config = dict(
    n_layer=15,
    d_model=448,
    n_head=7,
    n_kv_head=7,
    head_dim=64,
    d_mlp=896,
    vocab_size=32000,
    activation='swiglu',
    norm='rmsnorm',
    norm_place='pre',
    norm_eps=1e-05,
    positions='rope',
    rope_base=10000.0,
    rope_fraction=1.0,
    qk_norm=False,
    attn_scale=0.125,
    bias='none',
    tie_embeddings=False,
    parallel_block=False,
    init='normal',
    init_std_qkv=0.0198,
    init_std_o=0.0,
    init_std_up=0.0198,
    init_std_down=0.0,
    optimizer='muon_variant',
    lr=0.0022,
    lr_mult_o=2.0,
    lr_head=0.0102,
    warmup_steps=200,
    schedule='wsd',
    decay_fraction=0.467,
    decay_shape='linear',
    final_lr_fraction=0.1,
    batch_tokens=131072,
    seq_len=1024,
    doc_mask=True,
    train_tokens=483500000,
    steps=3689,
    dataset='wikipedia_en',
)
MLP neurons of a small language model. Each row is named by its layer, matrix (gate and up: input weights; down: output weights) and neuron, and shows model dimensions 80-271. Each number is 500 + 40 x the weight over its row's rms, rounded and kept within 0 to 999. Numbers have three digits each. A neuron's up and down rows have the sign that makes its largest values positive.
After each neuron's rows, "fires before" lists the tokens most often just after its 100 highest values on Wikipedia text that the model never trained on; "fires on" lists the tokens most often at its 100 highest values on Wikipedia text that the model never trained on. A number after a token or word is its count.

L5.gate398:487456509508484523450589479548413531436466486539559542484448534543485521453518489519517614481526506518500466465467503480464510479468575447478528512530486480455490510452414522526530510475524475540527511536466493460427492492518462446502554569477441417475499475464477525530470496539443520522498489458529455445480483446418482531562479488538445467430450474457528533505501504473418483481456502522552500524496529474456489520453503465564478559593494534552514467482456578445523482473441418444556469493497482549466550479497506503525498563485558462529522506496494500465543483498543546506
L5.up398:479457508481491596523496417510524502541490546542500491527518547482482471503562462491624498482467440548484502493516555522539489448492485510478394516402475467455525459525462464537512536489443410484504498503518503459487521492425543509528485522447512494509502501505500523491536500488492469530497470524521509461458474491547535577556483563486463559544512558461507522559483460496475493590486487466498476459501550466521508475488495494486510478539558477506498516459452442532550537439503514555507554488527495545508478475464565518483518512481532526550489445507419479507534474501559549528
L5.down398:528449495437504513509478484441516504486437502540516460550460495419530498515506461440523493544442476517534510448593521514478438510519532544458477440455533493518517508470501479503582577454421421556416516517559465608481515546426569478480505523467443473454488518440414524531552577539482550481531551474542498530532495471487439464519512518536377537506521526468423497522446535559479513526478487480514522468501494479469485459536507530507483534495486539497490514472543546503530517516541399484609536539484552473454542470480501569482502522566489496549467531523523586523538483515521518515
fires before: "\n" 76, " Brod" 4
fires on: "===" 35, "==" 33, ";" 25, "\n" 4

L9.gate164:501493508458534522505467486508475512480493515508489477470529539556514518441475461473489483458477516551469524491454446518515484528452510506492452500467453490511440533543547468500479463484584492416568462535461496494502488476523529542450496441529535444553440494470500525473516509405494485466503515492533558525581494487505482467527526515581506500475464502404509512417501441544540531469543517560526465535514578553501489505520504492502563474468544489520437483499482390562524502516519446469519551500464510533503496505506518551479490544465471469536493512561508497503426505439503513416
L9.up164:503567525510481429497487536575515514591517468458464477423507508545576481498527485523520523445498497520494572517512481439547479482456451506442528453459448466551472559451461523517529578507442478551509491505498494498504496541474489523493428492527507538521563445512444467586439566479452485489473455517446442496492524499525529514513504485537585469481481437511515449519532472502465503506536480449447515485508509465464549528538504562559553512561485482495534401467562517539582492468484487506496573515504557562546540484524517488535448495557496443505541525483550573533494554527538496441
L9.down164:527523511495543571606464441559484488524489517576575507462532508516490509550513470428433529509488538460433485488554457488514457519547479574427556533472560493529509522512464488534468537570488536459544550464481519536513497506522488434569519504482514506506455525469484525494466492523465532519507506490479467486519521500557526533494519491460492507546578500518502495486542470464467548491533501500526605564527525478480479474557509523503515525528431476526510425502470538570441530499471480479461489530537475507537514513512469412513525420448555482520489432441545492492450528499465467484
fires before: "s" 41, " he" 7, " the" 6, " time" 4
fires on: "'" 44, " in" 8, " while" 6, " that" 4, "s" 4, " where" 4

L11.gate87:465516425485574475428471502500485474520497570476482523587401474420472465555526515484498536585502471544450566572483521460503506497502481486490554531521505540509459528511534566465534514564525558554510543505517503588469472451518441565442479393515502523505485597513482516451498467474474486448483550450433487609477501400528509448518537573521525494472496557467555463420462491485463521467515435477521491452507540531496506523481523509464535496503492497474528527503508554481600456529495461492475494555444496473517509515507446481468499437483539429509438536463479499498477472471520540544
L11.up87:541469502546504541445607498574472518441550541490475495498428509510466529512513498498543531539492534450463478538448584474495532538477458543526449525455481520518526537473492484471502576502508550491501523425469426518504541524525410493475493534471454535504452525441519440455529450507542515367507502408514450522513502545547442477502542539518498527529467535446462506427548574492513512532510476492480511456524423509507493533531511537521449517424537508499556407510537491525549530466521480483563497546540526506505480437549504467508585497538475517532449547447538550523497551523499479558
L11.down87:463493528518495493479574515478519400391516500550527522488503415570505498488510457523469417505471539487513508536514548496522483449522472479531437530552558570442536498539538502470467504481511483539531460496479481479523473464506545476490534488519530519503569595459516470509506497466492481532490508470497505525578471508593499457364514458470524523502531560489548492413500515433517412546508542490496532505540439488564490513479471488527492458486496513496433473494537591429481481537522518481515539494496494488501497469476532488453463428498538568463494593459520422419555506449461517506
fires before: "\n" 35, "S" 10, " The" 4, "-" 4, " It" 4
fires on: "." 69, "\n" 6, " |" 4

L4.gate813:588464515496492449460502555507491524460463544500401528503489502568521465534511501486478541546508482484474464521518465592496467489487487559490572539473593503483497442514544476447535519426515449515528489516535514459489433479521527548486511429553574508500472549479442478542484501555568588465536468450514500552475487480559522470521482463458501499556526456530498478463486563441424494520538482623484488511508486460565508596581481520461528472549495503542532549547468515535463445512545473465523493510526471525471555499545529533486507462485523496534482414575522470422499536485503495472
L4.up813:571456497486533529450530511518440529530473504458541433538488460440464425461520503451569473508486473460508524517488486445522457493509484587475455419443537500518477506447526509447509604489502467493505492512510496563506491514506397489501468443480503475511486440595418505472512528445555446460548511475476569550502487429456570506516532505484559526424548497500446518493511517477536478459563510486523528481449405482568511533475556488461514493515470536443464481536514511447466459593465581439416493552473544488461509511507619478514459514506512463496492457544499496503445509412472497524
L4.down813:599509517525490533443441486487443445522466514545532509549546460512481482522491507399495441453607488449548494528464514502517456449473458567575543489464506477503528475542469449478495501505487443519487535525495566516484479542514562494498510512531527528511467459505437546535537589536533568445537496542482607530531425524546545465468486497482481481530480439506502476475572575470510481576442415479452488575454487510525460538555562514518429470495442518546514481573475497451447501541523529461500512522474546453528508554410517513536503504485504437535477476490444547516425448469457419424
fires before: " a" 35, " the" 14, " an" 6, " well" 6, " Pill" 4
fires on: " as" 46, " became" 25, " become" 9, " be" 7, " into" 5, "n" 5

L6.gate454:504515489440570544460576470535391523389484469511479461489496475444472512475525477513518522537502463508481556509591485384569513466509486449490563623551451518483512426511412488374515501541541502509476523488469547479552489523514588531508413499520539528470482541500606544460530501520521542498462504511538537474495540577526528543493455458477553473494470523593477552480498460575499531546541428478500539506597398562504498479488532485530482482490467537444500523518513545498492511532556512496460488561530487504577494515543570442473547500495530527527533583421521510474520521402497449530
L6.up454:493474485520436474440474518508509493492485451492498492473452465499374458518488490535490479578480555515502467517624486520516465460531440574603434519485517503521470592578505519502545448451522427550516461471512509552462456512544510496475468486592483507603483521459480442512526439518442450514596486429463512449463451579572378482447441463527536526514442531525444484503534502472543544520538521491491475379530532528485492534467459482535580488476442490487532502421513451545498496506464425530480465480467526528510516556558551527445576449472534452502465426550484464565467528461481477545
L6.down454:570550528509566546489503551509492545506487471451592454548532500469476536499512454456459562500490558513401590514548442476503473475541500458528544493376497497470462521537455568489539536518514464557517501496491511467536542513503475509462478491506493422426491499513528408525577552490476583520414411499533478473497462507535557455527508527494499516456594471446485511433519503492464541469506498487475523494536430529426448454505514454463378478455465447509508538568473609486504417523536489463480528500451444492510566557483475482517510577526529518484447532523506503498470474475502499471
fires before: "S" 31, "C" 17, " United" 6, "A" 4
fires on: "." 100

L10.gate123:556572480530487541507484493546514523435505474475495514479468460523525515460532500513514482504483506504499491562490515435473494486509487525560465494500453487483452494449494519492484514440532464540501441646511413550472464518462471541548402524430540489579464527514519478507431484542585514518528467481551524542481498494549556487487370494539525541523549542434528464491514506513440518500500557595505491476512382501437499488479570494513511530549502541436420579528500489488475452531467516478476497530472493497504465406507444612517510568489471496443524523467463456507484470472498492512
L10.up123:524481512431489512502489521515530476467522566451530546538479493458518556484494525372478540439418462503477504415515473508440456541489541515453485493469607486492529425501528430451463491452493485497494511554507505550479481532532509535453537485542449477457468535498425510514464423527516512520564515462483536494507461466589572554482573537545492550468486453480446515529503483512466437491615454483536495491432471525454492509497528519518522551468581511486492496581525491498460478510482524470529477489455602517447532521431493454467467478458492443565511414523470446500516532499498461457
L10.down123:483475587404467495462476468487497471421481517506519491492465520415470499479512486467514503472454570527501579519482519558487455464544521540523440578471509517448468452518530483444523566598524470441446477592468478427526498479508566488463441531502518513486577502476526463521476486465547482540543442473519543502369445516501494476546563486514479504449523466529524537448518448461523495567502605552503497537548471488428505444544473565485490522398498472473461553441512506481500494521476588502517495465524586539511509597555496475552590448509536471537512475524482426483527493501469476530
fires before: " a" 21, " the" 20, " \"" 7, " well" 4
fires on: " as" 60, " in" 12

L9.gate768:464442522490500529433512488459445497538559450536514484495393464528480541491482484545460462464403531498464536568433503504489500529479524504520468543449473529445501559522540488483521492484511467433527493462422519486545556491517467493571496513527503551554490500509496498646494492548453423488545514510449489467522441511497515545489489499532480511549485549478517439448511477570457427521412489470479472463417502520519497485465545609455437469445460402551546529442553443501489504503503523543549555453524475492422528499498511535452552465528526459490500420490411449484514487522493565512
L9.up768:531478530440472496514556430542539492488417540635437503483493534553549469457538430568455484583522472522516558498470468445505562508509517495451505512524535530513512511513445509507492550563527472490546412464517516470590455520493567482571480543467529521526468505542519489492490485556552443526498486476485525498485536509481511558504543505530573487516481459547551373521551539469454424494553488545410458480496511397474514526505532500460470489479516541479552456500542565477541512581440529517536563497416507562491452500461540482480438505557505539490536462596455542579551544531541491527
L9.down768:452531470488506469442560513549476493448569461549515584548500453509487502528554466465543507490486463509505570548507575514472526503504498480499463593470553486519420515451558530436523527502457460431536538484513550424522555529423488474547462534526481490475462550473561494533427514408479542491509475599480464464434520505499462549576414510492530491461493463514487444503494502533538538512545498499499455510521522478426486505549505528451446481481483409481480481500436545593517475463499476603480491479524553582506504531570488528523462484520584461471499518526496512489506510507509504492
fires before: "s" 52, "," 5
fires on: "'" 63, " his" 9, "-" 8, " the" 6, "s" 5, " its" 4

L5.gate40:439439480477538466512511544492481449501456500495505465531505575478507446451438511434538552436482498486517520460476517498508520528480469527447468572494526439504500567506578477452467506547486459461517499531518544491530521497405513473527460504515547465473532456584536490538487507518553483477517523593511500461535442542547538528497504538472490518456463487478485544476586431490517455513494463502429504492540512506488476469521453438488593452502546536602486545499483491522489423554574514529502512509495567510399501562449517470511501465456502432443560488475484470556428538430428482502
L5.up40:506473523480455533525580551522473495500493496475582459596573508531532488563532521481541466485477490488475518491559560568501562487558517522489491468487493491515515527488491499477465493479496469557541519507494476465476544538485510555487472544451520555555569482494501474470454547404529431501477484476490473544460558544482522549463520544546502519476477473494422503529491492509477447525471432546484519525493533480499574548463490465382519559544510502467545500440497499491543453483493561478565496496518489473502489458559549542543507498535484513516465520509519523423525466488542525524
L5.down40:499439479502491468438459489422520516470449462465515515469495574568415513500436460470500511529455449449536474520459480457518515468449473494422477552494534422500482523505455487468463480501520476521475442498599481489482541397463538536533508420542504503464513507544492524536472570488570483482518517591496440573504501521514550507505501465535516527393569510445538522545478568537535518515553498467412517499584489503518437507510545491513484463496507491548507524516497510496515479552488541511518498424489457510511505513530499403476453538498562548509514516505426439557534472523522481484
fires before: "s" 33, "es" 7, ":" 7, ")" 4, "\n" 4
fires on: "'" 36, "ed" 32, " of" 18, " to" 5

L7.gate319:441491474485490519497463464539475520515497512485476553491540522538546533549593488452447472498490540553488546495517549538404488577515548483460547504490534545542417540452528495590571536453493536544507468538482501432479450539466528553537537468523515549563498543474459485485482485465456443592571511497526488531579522516471564533458476488464545553545511520508472521512472504493546442441468505492456512480603561497461501501530454541466537404470430530541455566500536489565523490469425432482433425499569520530490483536519445498503473557433489532516444500467489472470541474497508532466
L7.up319:539470513453475464450545475449528517527565472520466563494473508486528578486550507464473552444509493515470558469581481453488461472464489525549512487511553494537524515432479497562495466479484445489553475478513532563427502569452456511596559511488480509550489475454496561578513512505395475525471478503500566515512423498493529506473538481487530510456560512477444507464503501520514367489497548389498475514519508538563520512428511541446503451546541457484516489485522452543484591558498535519459500495463549442501477467467521439481474475494480486520456485463504487492559533520478559515
L7.down319:439528511534486469466419521482538575444541513514421578468553551472573526506452567508535497460540468548521520451541499452498507463460522540533496494473528504548418509513494487455580507513468496511499482484418462506499460510492515501513514526485540495506541479499531537518573576443585482465480448521510544458452441514454531546477507523476476475488526553518473430539522600513331494474471465464528494481494481458481450579436496518435485531515460441585477474497549521539508501409515553480545490514442558489429472468527500422464469485523504556515509470458533475463518465457529521446
fires before: " as" 46, " a" 5, " the" 5
fires on: " such" 38, " well" 9, " including" 8, " included" 7, ":" 7

L4.gate169:497456523477488592461511470639508493471544493497548487513490536523486454493468586451551538486499563512458482524510529560544465469442511470493565501499500518466420442481486587506554536533478439473591553463565486510468515459538460453442562505515462464548473446474470542514537453462409544548451547522475542547517503506533467432490509527490481487433460463484444496472582479503501472496499450546575517497450552437478539546524471444438453495581534528488454550531490607440514492454477468518537480476481558508434548497548503525528603595483535546571572545469495471484495544584571508480
L4.up169:491500504534451552516534498489459539485542544476497499523471492505493517393461514507562506480507496486495463485515486559599485533504544510439546447537466525496458489389509518499516530476479474456553513433505470516537377439513489527491492539465511519554430451490547541492559559504428463505476525529528461479497500533527508482545543501503514599441510432503451545542519513519520479516450475511573475507500497444446487492566555469507455522527449523491494508496493487505543452460509480483589538482501518484409511476479553551530558592463554481535540527437420510429416488482532542531
L4.down169:496483497445539524541574482446454547565472481470486493487457520528523524525513505516530552484494551503446453542536504486533516521417504480522511532441435434474464491410482496513541462420575484510468429465545480492488475527486490578555515483457480507445514533496524492461455577545541520505461475422493343451492477468476544442495435493448529554479485486568481485488444538508436526441497454491496479499513451473548469494519533590610489464476448520472496479503527514524545491524511484481510521511470519550436526575477509526493548484470480403510571515429556480493516575540466481471
fires before: "\n" 78
fires on: "===" 36, "\n" 23, " for" 15, "====" 11, " ====" 8